From a checkpoint of a small transformer trained on Wikipedia.
Training: 320M tokens, 9757 steps.
MLP neurons of a small language model. Each row is named by its layer, matrix (gate and up: input weights) and neuron, and shows model dimensions 0-255. Each number is 500 + 25 x the weight over its row's rms, rounded and kept within 0 to 999. Numbers have three digits each. A neuron's up and down rows have the sign that makes its largest values positive.
Before each neuron's rows, "fires on" lists the tokens most often at its 100 highest values on Wikipedia text that the model never trained on. A number after a token or word is its count.

fires on: " the" 19, " –" 15, " to" 14, " and" 12, " -" 8, "–" 8
L10.gate606:514518470492488470494510497472504456466471484449478504521502497515557470514434488519501512486462475525468522453507531496546521543568500496568505438524488492538504469534518463445500504506493521502487504494558465529547491476497528499506535487510521498507534468513527516490512464493458534472482511476438489473475512496461492507510518531471511524506487534455508543538501502511503504452481453507524508527515496482549502486480500532481522499514497505533519517505544459512443555498471453535519490511469477518485505470523530515496524505491470521506494525534483486476472553541490492525499519493481502495482472498510511494481522491489488515510491514507532523447480516504482459511513489496515512524473526471477503519510537497465491469510516468479531468504495489471466456500498522
L10.up606:447485431519435479525446555516516534492490503455519493495510471479544504528516514474512536475499520498473468499499497514494493519537530496535450476507472519540481490509511447509510497499511481467444523491501463533552499521511480519504497485505466486463496466498486539497510529505505525497512466488488477506514469492501522492509522490484514471471512547437512540496474539488500447491498508535522477486486535501467506487516461467488482507517493464527525526521481519495518542454470494511464528473497491500523499476506537530519495490509501501473494508516508507447496502503494477463508529489472506501476470550484522501502505525529539511470490491491491528477479532506497464490508492494501551477521492469488528484456492527492492471438525461512537465496462537566467499494487464

fires on: "," 46, " |" 25, " the" 18
L9.gate536:520477512493515512534492526507463525501508491436503506528537499479491491517517471530511519512456463518488517536513482495524493543476478522515493478521520478521515482486470499532534498551464482488485479512470479548491488436490467473502501507527518510549504448516486472495523491501463473520512499513478480514515494491548516492487471495452471481545523518523536537503488533503462474531480494480452462521481502493502501541517503529485495506499478520461495537514482483540512474530478509507539482516521509490462487466480522515495522559501490521531434455520498483526503540538567481519517510474555475493500505512518462487502496515487533516467499496495495486470449522501479502501510450457489530480508499493495528516502505474493483541503444465472496477519480501528511526508487504
L9.up536:504528541503513514517503507484473454458482531525547507543503502533510518472516490490510528523512509541521488502500483471505531570477477531481482514491493490516475436503485494520493522558534497545473507534487486548481458479521486519513495526462523531496515507510512495472564475460457496520504507520503489494522459483507502509510522514470483491495502522532511518474503543489472527528499456532511482512550442521476522490560493542515498491480460496507497478502500490506550484475515448487509512540464510449473489484464500508472533505493519507486484498480541508503478506541535501489502497536519512523443516514539535513503467502464516494442521543530516519491520432478462511502516476531523562495477509478499505460504441469512477522514476441509496458510492515491507498505453480

fires on: " to" 19, "," 14, " the" 13, " (" 13, " and" 11, " until" 6
L8.gate631:516529499489481550501488469465467464455552494488481526535512516477510484512467526510510504506455451536499520487498538493521521510533496483513523462484496476521494516507523484460484488514478462515469474491496480523489487485509516527526511490514471495508507486516523496503526479495450546476513479483521496501466489467510526530488517554401508481506469548560514475505519498516453508473525520498471511496494452542480517461509522517512469521504488489512505485496459461518484495477482518521488497457518482496498498485458529504475476512490456481490528484520528492485460511492532514535478511478494492513512516503526507463532526505502538509534474511452547545521487515508482487472513472478512507533500458487496549487496511498456478517472545480479547456506552472521506473515476492
L8.up631:535510499535451513524464517495507482475508516537517528550461508496505500495482471474516507558536462520507506488516520457519524509521474530472469540482513535517532462498500507479534488527486492460519473449471525552519462492478499482486491481496502480492494477518493521491518473507475503508444481487530497521495515486502507480461523470485496501497495501500461514524499508522532512489508488509477474475519449492502465488485554518460480528501506516525488441489482471516484535519507506501571497457474509477490508456471510491512429525527518527468463503555499474492450529491492503512476499498491504512501489539525515511493543500522488490488474503516472518494491465520501507495511480525475522516521521476478555458517474517493508553481498524474464505512513474532545454497489475

fires on: " the" 43, " their" 13, "'s" 6, " his" 5
L9.gate750:537470507480496483510536474523439462556527494523495507486497499495500518511507564520493461530521508505443548492505532534519455505535493496507533463521527481538525470493521464540509490506489499528539520513505537541476495498488517512546500499509495519569512507451534445504529514477458494505480476469493506510500498468512467504499541550533514519480502497521529514463544503522498519506500537538470457496488512545499532536506481519439499503511518501524520479483478483494522502496488528507483543517466488504496481487514496453486468487492505476473496478504416470494472513490462500498510475479472518488509472483511543513480493463489517551461503473525487502469503501515478540543475461556540520489462510515509505480506482466493507480481530560483463542499548489466526548522525490
L9.up750:490486471474499485518490497500480503468484472507519523526511480540498518507486493508544497502475484516497496488505518535531495509511505503530512475523442550521465477476487531521543504460533458498550470495500486460522503475499498482544492468524500478504452513529484511511485479534546501462518445481512488517506536473512501494493459528513484513511508536468494534482543508533507513541462498479493461507541448470519502534527488453473531529462519542501549469543463528511503500528510506479450533538498489497482484477509485479519469533482546476471525473520472482476484502526500492552485462515470518517485552523516530496509496546496508417462504509499539489497508488524497513506457469496495512537511453508507483505529464514521505482495533508523499494488534508496514518536507524

fires on: " was" 22, " the" 15, " |" 13, "|" 6, " is" 5, " first" 5
L9.gate130:472464468446510501532520496486483541480512498467468529508498531513489536490497471508452511539516476490529534493499520522482565552513489527544474525506550519508527514484483484521505469521475497514481489536497523545456497509453504533499502517456488460499494466515511461490530516506481471482493552486484508472528505547513488503522496510520521551520523512503457498459522470450471537494532537520467471485539469513495495527507502555480520468497502517527524520500557459514503483520518515488458463522496467493520483530458477455502487544490487489490510535516529556542493506496501517526528483506479511531497509472507503458503472511446490495460466495499545503513518490487528501480496501530522484458473527537500515519462499470515511505472517525489522504513533504508513530517493520
L9.up130:502514510488507524504536513478496544491489444477529518468487529522490524501514512435519483522494492483507502543499571492487489563495541467528494518493475515490532487483499511490472539513493481525501483466432521509436505534472532514514518476490478488517532462532517511480498506462490506535481491509530473472493524521530494507539501539490498523497517537525500485499498513446544525486514528452494478537474471504505482475532502521502516518537500465517453490536480509501507455494517532477461441519521555472480522469496475487531528530463463503494458520477506468504482492512511486536462496487527473556496514457442467453543461521509489508473541493470558477508479519490446548475548450539529458497483486489489508478512515449514500517510482469507531551503490516502465548508477498

fires on: " of" 49, " which" 11, " following" 9, " next" 5, "b" 5, "-" 4
L5.gate324:522486520462486483499523493470506481515475495490514524493472507536466502470438493500492443519492507506512495513528512531443536477522524478494471510505480511503530539517481486526505487466531505529499462462534518484512529475489532495489521467533513497524492497490522480530518509501458509446483487478508536520530513452509505557509535474490486463466520547499482523561501511520506473502502519499540502492539471518540438488512531538493502514536546554496553477534495476536505480470463468512522479463462537568524483464485495502535513519530483512461472512541474533493487517521521528465481523467514505457501501485530538522484504523550475483509510499451485473478475489489485493481509515523525527507463533530546497491538483504524529522470488517527515525479474523475477528479496491
L5.up324:497476479479502513504542480504526512453498452481525485490463543550475499499492537474498472486490551512482511486498467514561524517462525532474476498477523469514482508470488483516499501512502523497488506497524492518499513486503483467554521527490462521532491515474530468476460526498543517474490472476474507503488513479467489507511469510526448497522479484499467515473499509508489557515472478490526479485459461523550449472483482483529475511470501502471511471500506529506467483483516482468488539497468519486488508472507480513533483496457563481488491496470511468504524492502478502520477544469497549496534490499516570492478501459488455499498535488507499482445525482486504499519467479473501477481548558498504550491512506538540489502481465507471502495492513503516529497497518474

fires on: " which" 22, " that" 16, " under" 8, " this" 7, " of" 6, " the" 5
L5.gate267:548515478465519503508536489507500495498501498543479477491525559527463492510486489556492523483420555472556493465509474497525517536490491519472441478516500529463538516504489528517451543529489486500473496508516501514481502444465495495521506533558525505477472473493488498482517521501476535512492544491453541485536516499526529516478497500454483569507479527492478516515476514473509512490474514506509504468519485522514482499535513517499509465527527519527508479473477466510466508511491532511506451495492511498508506443536537500464475497505453532508476479516501514506521520515494526534530534501524516501487488492565517509482498455559504497518504483519532486467463505532512508486507463515501533503465510508536486516542502494454484484496496581498496495492501522482472483493515449
L5.up267:489506487463511521524534495526525516509502458512498508466470497529465488511462495447518511497514530459534510516504489520485503491490537526529499476455531493514512512519508524494519501511550535511501481464499500479513546458483465458489527497422531471511491498517496509535462511512453519506484477508513534491517494526480497472523511474497496533505490529487539469521519521495501544550515513483487495521488512540506504473483512539514505498542508494493475513499513496501481487514482490475501490478510488477497494504471536536518512495498531515469470481490497508526514481517527521524466524526483498486494477502454465533531507452529466474523535534514482536460464527493470494451501450538479532461471507560484483493512486558469495537517499495498488524516489484466496491450520505

fires on: " in" 28, "1" 17, " " 16, " on" 10, "2" 6, " |" 5
L7.gate543:533450487491495500535517459443491515500451485479496503503490506489503498488482527504465526490543484501492540436503570532482495499489515520491495538493476498490508506507488514505458546515513493489476463522525508446507506508492509500509540427455462505507492496477490461534519514466509476510499518513533489507503528461485480504507508530468540556504486521511494494515531508526477512525504488503456531511491484497491530509481484512542519476503489516498470450491493490480505528528444432463483499531518539529492525512449472499544471527518500487505483546520489540463512504474507495562475522515511535521516490516508497533502490535530432488501511503482537502504499533523506489491543445448502475479511495517563506499473458476504510516514486511556511477489494520516549493526468503
L7.up543:498538475541447510543516513467499490509493491464510478491501514488527489517499503498482482518544492519524530482552482499518514497520465458462547451487458481508494483485520519529513515505499469475534502481544481505488520477461533504536459513434540516507534487483503480524487491536518495487546469471478488489476524510506525498481510549533461462482521517488497502504509499525526518438529481505545488513488522527492468549482481507528506524496477518479524508514489471513476503457517505526551504463517535507516475547515489503504481489489484496516463476487511554501518526498510493474496476485526478445529507507506508502489518515465484513489451516512513528494508527484476497516491546467523506503467523500470485524459495552517503463515485483503543453460486492513484477547537494

fires on: "," 19, ")" 18, " and" 9, " also" 5, " to" 5, " who" 5
L10.gate181:497477522487496487520525493504522497483519506442470497453512527499480438472482529548531519527481506502495525453509527506489519519509482508454534501439524499501470475547517497489534476557520489542511531476513482527472467474501514476523469475496510502525512524508474507520489513547470537509483498475537528491469495492490452482493526500504486508581465519503511467524469490514491476527500516513528515487470483482486499483435473522495512473531554473491462448545496508530503541473484515480509511505458495487463510474508479522490496511525494511457485497501515522471500525506506508453516460479516491474502471520501511548566486497497529536504501533489497496498503477480440519494494497496522556479464496473524504462504560470507465495509462504507535438518542563440481496504532522
L10.up181:516527490552483516484478511491511549494534525500479465519527531461454481475519544507504481528524509495519504544473557536493480467479490518517488463493522513557490454490541486514538510477448478505503522521505471487469506484515479556475505507492456522482502481482521468497493502526481492504514525493472508481496458517508497476503483530499495463517488457476522515487558507494499509515505524532494512518503494461490495513447524499522479538480522519510488440515474488508507467479536535497533504520501467481462518501542511476485496523519485489491454466472491527567524473529516504492472456491526540482504500519548504528464516482491508498498523514492498520506511504555440508470495472499486521545482503504426501452540531468524514509540468440486490493525495511506503474473530514

fires on: " as" 41, "-" 37, " to" 11
L2.gate210:527543498539526491479503498498486486479512502516478503531480512494519508455506453493490465509473492494493490481491479506512515529476495506492500494540482463502504535497517537487464460540500489525518512527515541508484453488498496440499492459516512492502457471532488516483504497504454560543489502554488513445485494494510474522473508497546484487468472480502522477524468469502495478494512478538530502542519515476475541462470481513497531499474505505532461509520479477511481506502493475518470516527456502491480476492533505529494531508516512548472475519553539448526542465482498490489505476501508494470521539479490467487506508526558513511485481517510548526493531519514493471535485519486464526497471491539493510488500486515535504493509515531483539484468507527487536519510471528
L2.up210:487499481469500515507519477461529517500452486486530453529493515525500491476499448494534462473440505506501461447486487534523485491454482489457480465485546515470502545511521544470499478482542483536508498488511462528470493485494486488479496465500549504484449485466510476484537490503493523514516497544481523432554486498514527458476450518485562501503507489498498521538503534519493497493510498508472502505504511487496509558449478486478526457518509535529521481498456516491478529470507503520553523511475466503505480497517493539477514514468512482490463501490465507477486540518544526461515540490476572514539499528517486470505524486481516482498464520473503489475535504462465520518492504477506505533497496539474468477438493497475466517506474521521491459504490488523493502495477444

fires on: " as" 17, " was" 15, " name" 7, " were" 6, " is" 6
L7.gate41:418510500490499507496479479464553496498490476495494516496536496472485501512493478494476493511500489517504500496510521499474504513462483492514512455536511516506504524500476507514469485543479538548526537514477488528512522458505538524530537474481530504521464491555476471524481479482543483470477501497535471477471487483537534511495455498520496543507515482491531505484530524507531525489517505488526525484522554488481483458552538462500487519498471561503508537525505478534513506501528478499481482470498453493558508518476500517550484520533461509491476525474426525505479520449500489507522500480499494523503457504489469513430515475525481520501454519489526523495472492543522486492493497511487522545502498525521480492498465517528529481472475483472570515493499516484449528511503497
L7.up41:518514504501501520518505469531496539480475503504528442495494489473478499491541544518506474527509533499459529493457525506478439518550478504497487525539449483500519488463538538475488493537487511505527468462477522531455481480449535496450504468490498449499514499494514518544550536501482508503469525522493466513475465529515488515525519505496533530508508477506489472482536492492484522482525516522469449495439467496481541524536508533482511509517548522522495455483463530540516484511498473489464492489548495505533545530503515496540523507516475460486499533524484515510479472476503461512500472513546504526481552490516492522499458507501478559507504488530493525516463535526496482487500497458534504505473511533492497482516515500505532531507528439479510494503535475525498490515503491

fires on: "," 58, ")" 6, " subsequently" 4
L7.gate416:476499502519522496523465483515502514494498494495501508481529485473520490520473537546499533540533501499480484475508549462555520459530538502507528505495480468514520476538490523480482506508498508510530481476493530474474504500492511484547468475552475511502479518529522492527503503511477506453479440510502537461485488536467521507490531477495515542498517495495473521493491468518482506562527509481483536507478497480482524494481463549536483520481499496512508498553515497507501527513491498515481504487497485452449517491523479464470497500527455532485478454487509523485508563530504534477493441493514518492515463479486483532509527509491476534549464500441498501479483504451525520461485493512481559525493505535532455515533529473512545512537454510485476509530470487492470522522544535
L7.up416:460519493505524523453482510488517528516510533511415496495457474468494446525493500491488494481502522477512532523446487500529484456534498485512486540490500492445490472494559476471474468511504531521497510450518476466464490475462545517503480461478443503503510518478447492526515513528502540539508532506486479488539485476530518507504524525518533498488532512531474507457512489509471484516530516491489490471496472502529481462506488484511460503497453484510484478486490486535507509497543550457502512463551490470534512470524487525517491481545487472493517512524516499499496476546517499517486468513497488512515493497512554494536520490510488482523517511499541450466521517509481529506527470462538497493504539530480526493531437513538488507541503476484497523494518475493486478495520538

fires on: "." 39, ".\n\n" 33, "," 7
L8.gate495:495451497521483483482543532489481547471494489489493515512527522512477449531477516501501513491530520505509494522524483523516540516529492491498519529513504487475502502540490489515462485551498495507495541496482506487522516483510470509481470484510493510513503510521525545482528464513533467461557512498520456501495537508529493524478509486459488474520477534499515491529452490477470545518496526538509512505461479496531515520523459479485520574519500487540472492496465528490537505503514550510510543455496476500511476472465505502477510503522476508482495515521485477501466539534506517541517462496538473468530508468516484504459548481484476547520490465495473491568481492493488451494488472498503547497515483510497501529531456490504473488479506478511538472506516488464549456503483509
L8.up495:511452532532473493484488493507498525459506515497492538533551501467540473536475501511506488510500461518553483496504501497514491523536499523528538479490525488528507489515539491478519488526522517506503482492486476496528539444557532507518448488507488497475486550548510510514475485518554475455509469521513474516520547501450458479495519485480524490540513491467487501564515502486509509547500542502453493512480514508544483495488492496483512485490472489488507486475459506507487527497494517480507524427487493487534509537483484513522504505486516507472502496515489510499487513524555455493540490508544464525514488488495520555491508453502485526505472485483521523540496495499496445486494489503489555516513459492483476492494454441477464478498517494529465468483472527470488485505481562

fires on: "2" 74, "0" 9
L9.gate713:462481515503526512534523474459509452454539507500519486481509526534511513479514517505486497539479515508484517511485506518541517534488472468515471541552561531522509465537472507520493480510470515522507539475522493549532478487481493528541474536527502503500476494453471477484526507490488502490518509495514538493508478495500505497450525517537526515539478500507511508522462523473455471489508457553528498471514514511509493494494508499474486485512474496479515527508484500500527540482506476462495496486493478533526516465489448517472537537451469507485516528530482497457464518520531442526475518525484494506506477494506519535425478487497505520498488496532528467461503528486463493536492479523483514487535495488507452544498483484517530537504530492540485504473514506460523494491498524
L9.up713:447488505525530497522495491478442484477521482495539471502468486499474540515502483437476454470531524494491500524499460487487550505498500512505544522504567501458495495479464493475510471496507510438490505491486488507534510501488483486483467546555528532522542547493514511519487477526513507565504466511513479473507485502482561485461507515487482514522504513523508535505461535467437467516548516492530497465506493537481488476509489470530470501514508459435506502506490483519550539511476471467485528475486477486519491479508516514506557508445538518502512525536461511509435537521477503507451518521487518487481518508476518460482503476520503477498514476523463464526494485520510473543506496545483483460536526447461473523498484503486526521502511484513508500510506497509551473496494539

fires on: " and" 66, " &" 18, "," 7, "–" 5
L8.gate609:485514522449505506493518521540510511501531523499506543474495511545504474528469526541499494506475488507502525452518494506546564510515457483493492518482459507478524480493492503475502492497516455534450505500507489514482479480434494476493535488493467493522471518468512544506516518509484503483485487509509503521496477513483471527462488520486519476527470524480515477466523483523451486515515480505480535493506450499479533504492502485484451518488522540503524448498539516487479557476459527506481529500440542532527501508547484492477507515481540521493474470511522480502495478509524520515494485520494538502485556495511503491471482483526534527489511544481502545527521492525505492507513525529505534491514515511525494472503530485475541464486476532509555532529529506481525497548530516
L8.up609:490524476520519496460514503500489459464506539505515521515512477504525488478511525532528489478492490483502453512483484500511509491496503514463474510545485493507522496544532522472503513495541498497566482530551510512476473479545495473513498446486466488502527520504471483507506538493477500491519517495466493495523470549521492524518467501533517488527505540489483486497503503505529478559476461527488514487448491472464461501458473496495524475435478505503504504545459516476461537433510506508499494483514469517480462459473488463457484534518474456491497496505512534461499486514508518499488465509474488443497518512494461517566510467516502470500484501472486511519566495523550476493529502501472518514542502478517482524469554481523464517509485469512550467505515485523563484545525520

fires on: " was" 17, " is" 15, " as" 14, " " 12, " ." 7, " |" 4
L7.gate157:530469484500487526476524496506514520464454484508482505519504501471445503532539489510545500499500498548486526523498490509462531487531502516475507540537508511490512539513497506543497503513457516475560479479545473526521512462520508486476516517459497496516531493528503548502510537497479498501522469521510523495537531490487498502497502532474516480443516530510527502486451501473543505518492514547453470511498506458505521498462476529490479481546445500542507520534478483516544545504535442537503492493476488498497500452481466515499461507555499479506489512522494503501498500513521520453517535519534414467521478507503471491478504537517466517523512514476510447479474498539455494486500518499505517509493498499512523521485479480498503521519485542486463483516527538476483571516495533
L7.up157:538508487494497537489473486497491521466470503509481492567480471455507510501564467542514502446533504479453481491488513490475532442479517510494526487562514472541510538491502487505496515469467480497500539495481493516490500485473476461505503507516530517522505471502485541499472493538530482525503499500458490508501541531520507495492529503521467484519496538478515534532503485436518530495533491500517495509513485500464482474502514486514548495501498497496558479505494551557485528482516508534509492462519477515474500505532505532512467537495501506510537543486527534518561474467508553538506488501532493460496510487518480531495527470513487491494487530456490491520455495475480514482515550475500480502507448515519472515451528516540489481500459472496455477516494488486501507451517484

fires on: ".\n\n" 57, "." 35, ").\n\n" 4
L7.gate540:527453559515475481512504504480522513458514536509522511517483516513475474556527529522492532489474484479512513441491534502499524503471523485529490521503491503521534496520494496486478524520481531486499530471476469503552557484511508508497471503501497508532519501523506504498471479543511477509451525511497502478506526488498469493485503522504513461565472515504534544537483517469469505538496491499481511511451484497493522525515478504478541534501511504483475526506475537506459531485545520509476506500470478495527507485481506480490526520533510504457510483520483479475507529476531494490530494495542507533493489487530520511459529455495448508488500495491484481482462472468490458491504488559508542510493514500503499538518501458516468481438517491500473469478478491487491482502490511
L7.up540:498482526485472507550510493475485531464514533529490543525538511503472437520513519477506520504453500511515511499495521478495550501485495482514502514518506483498497508518483505505452517537517517509513502457495472489534523487530526471535467489485506506550523513500518525525485517521501475501495538473502497479496538516536480542516481490456508475554494482481497497533450471497498539509468469507493507475496502530488530508520467494472474521505492491483507484505511541497487528495527497487480503427485504505504508467493503528496485487495469493481491535518512480514518496508523501498527500475565468468534504491531499483480510467523476564491485498480482478541480496510505488488491496498544528499507497508520548529499482494541483477474475526530484505508498483483494481506490536

fires on: " the" 39, " |" 21, " " 10, " in" 6
L9.gate282:508491487480531528526555484505499504484474505476497500479503494531495488540516519508479562530479482473521463521547530563528511534493533503524486516494531499525523515500520493477435515504521445512478469517567513451496523516470473479480501484442416498503493499497502495495502513446488505513469502519484481508500499495521480497508503506502511502520525524499521535497468492510463528495489503519524507499518485520513523459520469534483484514543482484470471521505458497478478515512524481507451520512522535538501506518499530510518559449490510494489504482478449508528482500469488549436500499531485494514447480493487509534496472512457511518480493482478550520468494546469473531481539438506472509449520482460537520465500507491482468490509475547518497488465485469467477538533555539
L9.up282:536479490482482490489497488528468494498488501489496478466484518525493450542499520520487484529508522491521505499551476522484505504499473491464507523502511496448482479530502516485474514510487523492508493502510506467528524491492482516488537551492498500521533479536497521493500515457476478510472506487522502493482524510472475488532487466493491512525525517484489526438552493480547514538491490522612493531538501510538505550482537518495514517482498529535500456489483524506510547485542496535439526551537506470464498499512531523491499496456496477492465515471507519459495540570523520520523488513473491494503504490472515530475499522482428452500506481510515509487469513477445494470468497507507507454451499480502491525516522457528482471514466517468489492509496495530473506470505489

fires on: "," 19, " as" 18, " Home" 6, " living" 5, " |" 5, " whether" 4
L7.gate32:503531530517473464471471459481493510510493522483491469533538489518517517556537492465544530519508506525517484500525512466459504463469527517534452541451498568520531491523491500502490516501479501513476523473527475495501496497468515545502524502489479515547495484479487519479505519522530467507474437500540474555481502551507459498492492499510498507495512486497455542476503515474502480544483512509479507480489552475495495478499484459493462506519471509539472520524489506490528481488532510540545461502476513514519452485477474509515478551521521492535492500497468494475526524499479470491528484525505486556454505516562477507493487493489427548520466450471512454488506514535493475482549511496534474536496533487488510495502506514474497522511486490542480529513493511497483516517500520
L7.up32:502467494499459489522468494519476477526468475450478524493470504495494530511500521514502494505498511509498531483565489507511463487459472535501508553534503519522486490491501463475499483487527469504532506499520524502519495525509470497540503543536496532510510508514530463545497504504489455475494495465499496520542503498512511488517478487468463482532503499478515516533492552485531540521500526516504452476519542507483525528491508477557455559528514503512521469475496525524485524500506507480462515532486547504482466506492528558520462488492497523512502513536547550525523548548528464509520494489500513501456481471531502523494509539525485519532541523520511507519487487523481542513495490513500532516527466483555522503537466484493515500496455529505480488508488463485486543447511557

fires on: ".\n\n" 50, " first" 15, " of" 4, "\n\n" 4
L8.gate262:514505534505507517513492490463485449440497512518529511518495522511480472535472532514458483481498504518519508478521503496512495497496503471546522497491500518500500525503466488477518519546554509487509512477471520498524517518514536488521502519488502493492516465529525471506516498472546482506464476505481495465520540502488481504526497523463477509495505498507509552541505480498485520509472513546483505520479465463533490489491490453503468543497489489524546549449474497488504488493535516508479476506486510457473522478489518469499517509475517525483465518513525461529509497491540509520550477511505535499465510484490536489510550440525452538506488566489476516522465446472519518542514495516469508527502511515517500459530467472504469501490502482469484472462497506481522453490521510
L8.up262:501466526495485525499514508481534447462512493510531546474520525507453458499469529499460482480522526519445520460496506514501503510504504495485539494545485523469504511523500497478493476534499489502509510437502515564481511471505495498523481508520481506518479505487485515510499507526543507495462482517519490478520499508489454518516533506481497513502494493526530488552496505465504490537472507525489495485486436463481533488522454500512505561500518495481505527506479504503559506504490477523418515453489560504472513482481469490494521543517498517503466531494490452487532496474556516493522513502504499468501488485465471511468531415495467524480503506494451541526485492496507496515505495490489521476474493466523498472519504446492478481525486499445485506466465515476498498483496526

fires on: "===\n\n" 36, " ===\n\n" 20, "==\n\n" 16, "====\n\n" 5, "\n\n" 5
L2.gate609:480520505451528472487512539516548481495436478468477504509494500457459520551502519535493554456521455499526497565491475556521479539527502518516493539508545479498481512538516491473450504520486522486511468513478528504486493493490479475480497499493470501488479461523498483477504481544498485477496468542498480507465466512513507511509479491533486529481468537485490470517514495505509520477455533501449485532510530527501520530500473539510528483489521524528513485482496533526483502490524504501516528473495463527513498500480522511508471455471460513507496543521510470482500517513478563478480479467499463501499497523517521444488478480465482493504484476489490500428510533534506530517547457467476450528486466481515486483500496505509503508438503460465460441476513522508478532508474567
L2.up609:476527518523505497448499525503458526500490469559516501537476509504509488486531527520501505522521479485489567536538522497512488488481500484506487511516489493509437529513472541532533476498481527468456527538511457486484523479492466499467510513534474474523504518535513524476524468479483485515466480500476511473470507512465461511493513495457484535509514502503492469474517505514538468509496520558482487506523527486536519475450457527500500519469530490508487472455501475525496491493525469469489548543506497503536483496508472505529482485545477523504491499474486453494480506560496530462528476504481495468497501540502464508479474507502503513527508491508468490455524473503500471466487485480516487543510536517527490513556520473507488519495501527513536512497528520496526508525558503

fires on: "-" 100
L2.gate229:486454523531524519457481468461500506515515461529485491502498531525503438533530475482506484513489540513492515482509513528460526471464496533515545499524500482521511490464511513481482478523483491488489471514468463482484524489523502507514474498525484510526472466512484523506485483490500566465514460541512514503487523502560493528481459538503477495514509507491504466541497537504471514532523518545487507467520465488464509455511481553487455511534526549497462517512481488485479502506537484537497496504479450525522502494466453547512497498506454521520494463565495477521447482483534507495470492526479473508524501501466483462473457483516501514515452574512518499477451460450504515508496500532517549510493492492510488503494519502491487506498504469514470499495538494502475528520463496
L2.up229:564511450492421497534512495466491529520490509475532498513520542531505472465496532481496500501485497568497494484536540509506482494473524519499508503489540499479499543544498521494465523488509489480488485481514493480509504517485516486482503469513549508530500530500470460522445513475525491551495468504504515491510491507497518515534431534512528512512507505528500473529480474539468492446522528478450488552475506506519535483446481528488494503511531500466492507479528531522463461455544457489550510506482511451489500488462479473479518473459519527469493474513483489547499532518548493456504490502500491530489511512490512506535496478546469500523484491496544515489502512506451514459481507491509488507536522479524531511511513493523494497521473543513522499469467463498501520551491484

fires on: ":" 29, ";" 22, " -" 6, " was" 6, " –" 4, " were" 4
L8.gate48:505549489474519462535521511479526508470508492491529463528510496474504466505526494484493482504492493461478532491492474520521477563546481515536503482461538510498504504463497493518525477548455540531553487507533499478504515544499505504553525490509526463503437478544508485485512507494509492502513521487482490421467533517522498496536500488497477550533522474500502516484533515509523543453478484500515547568483496458501546475505503498510529461462522496488486461503499519502497482502495491478442528481507502525499557531487469527551538515480460485495448474477481512521548517491525475513527483516510501494516513474527496499511502457461506527479500493506515529520491511520526504484494522471501513506535518542485464517528527481547514503480516490519505517504493518489479492500478503
L8.up48:503498497493484504514552477515512532510498507532464539465464537511477521443535551488508485535487519466481515528509527494478463523533487497505494470472461488493504486488532485539479516510498498500489490488488547485522468504464463507447503513470515498490479452460516495553516523528474491509516494466514503525442540543547544508488515453557462516455475463484491474477528513477478499454500490521524525541490469521513496481514518527512506437510477496465497513471516531524482535518506480503491514493535494520508524560483531506516487502501523527480490512472550530527502489446517502471516480494497491538500517498488469513461493501466512523524534498497480522525454484475524475506476484490481487491479467553492497484469504500484505519485511486470471485496503540493493497494455524

fires on: "2" 82, " AZ" 4
L10.gate644:500475512523446515538480532517520530468547477476484518476526523497530520460477464488483498471457485545526526529529508518477546516497488513507472539498477542505470491528518501487518520494510520486539487477475499520535522468488487517483483470514509533504467530539502472541502512511476472490548544538498541450497546455470488455492474515480476505535534494479482543479493517529497495487543477521456504460539543478489469494518508491518502514502474502501505486476479537486558512502473459476503510475492531486518520498524478485484475464465507515486510551478515499460509518530484532507497483508504486554443546486511484483447521519549488516501545509530508465501516514546525501535483472567510489515498522514529460515550508490527482530472530462492504521465486530493495539478530494
L10.up644:476551473531485528489506503510492495508518475488528489567486491533526552516524512491470476502474504473507455492524538510473522474491515512452483489455539484491476504514467470528485526507486471496493503453473548487513496534512517503488485516489537506481529534477490512462486483504520531494530517483514524510454508524487554470513502505551528532517494502517534489511480481470510544510513537507482516496513467540502512502467525512479497551465509494448488499477502498546467482473482483460509527538468542484521541505520545508502523505453560491452458519549483538510480506504535485460532480507466520514485486508492516500503478483495533539498498468495514447510462500496484510519481495502482510510521469541474445456483476480535511502490529544524486485486488466488512471549474511

fires on: "-" 78, " Squ" 5
L2.gate28:529472544539482469571499503467503526477479522515547464492482514493470479495484525490509469532522515552515490484496477519502494514486488503545462495492503519464494517501498513498459478538483487535483464498497482484459537452504461467543556464469501529518503506508501504530515526546483557524477462540483457533524528500489546465471517500505523510547478529483505481528456507509515525526532469526466514493483494470486508492533485496502466506484506509512470483494445517518507496515490466471518470489469459481533470484519486518473519553482501497490535487469490437502494479481523519463485536466510515477497490487479489519531527507530489500490520487505481510478502503491544481502534511525550501522485492527486487535481481528488528535499513526479505473486512518469492510512473513
L2.up28:523481494512444485516507493450470522484572503503550428500490520517510474490498526482491480521511468482459517419461483476509505524484496505544450523521526493506527515472521471480487469481556534505547473524489459478475489531510514479539526490502506535525509468500486468480482516477497485518500497520470477494521466518499492500503455495529486488473482462532503476521524512521454485498473530498494496489493487528497468503472490486510476494521487432483460483476499495473497454496465482542522467524483490495512504477505471455531483560499492476503499506525468496522489502534524484499453539519475478511545501501525489484490569507503479496542486557489506466509495528518520536466529480508486487522513500517503518462472546487494460499520465530482527514485478546504495535500449466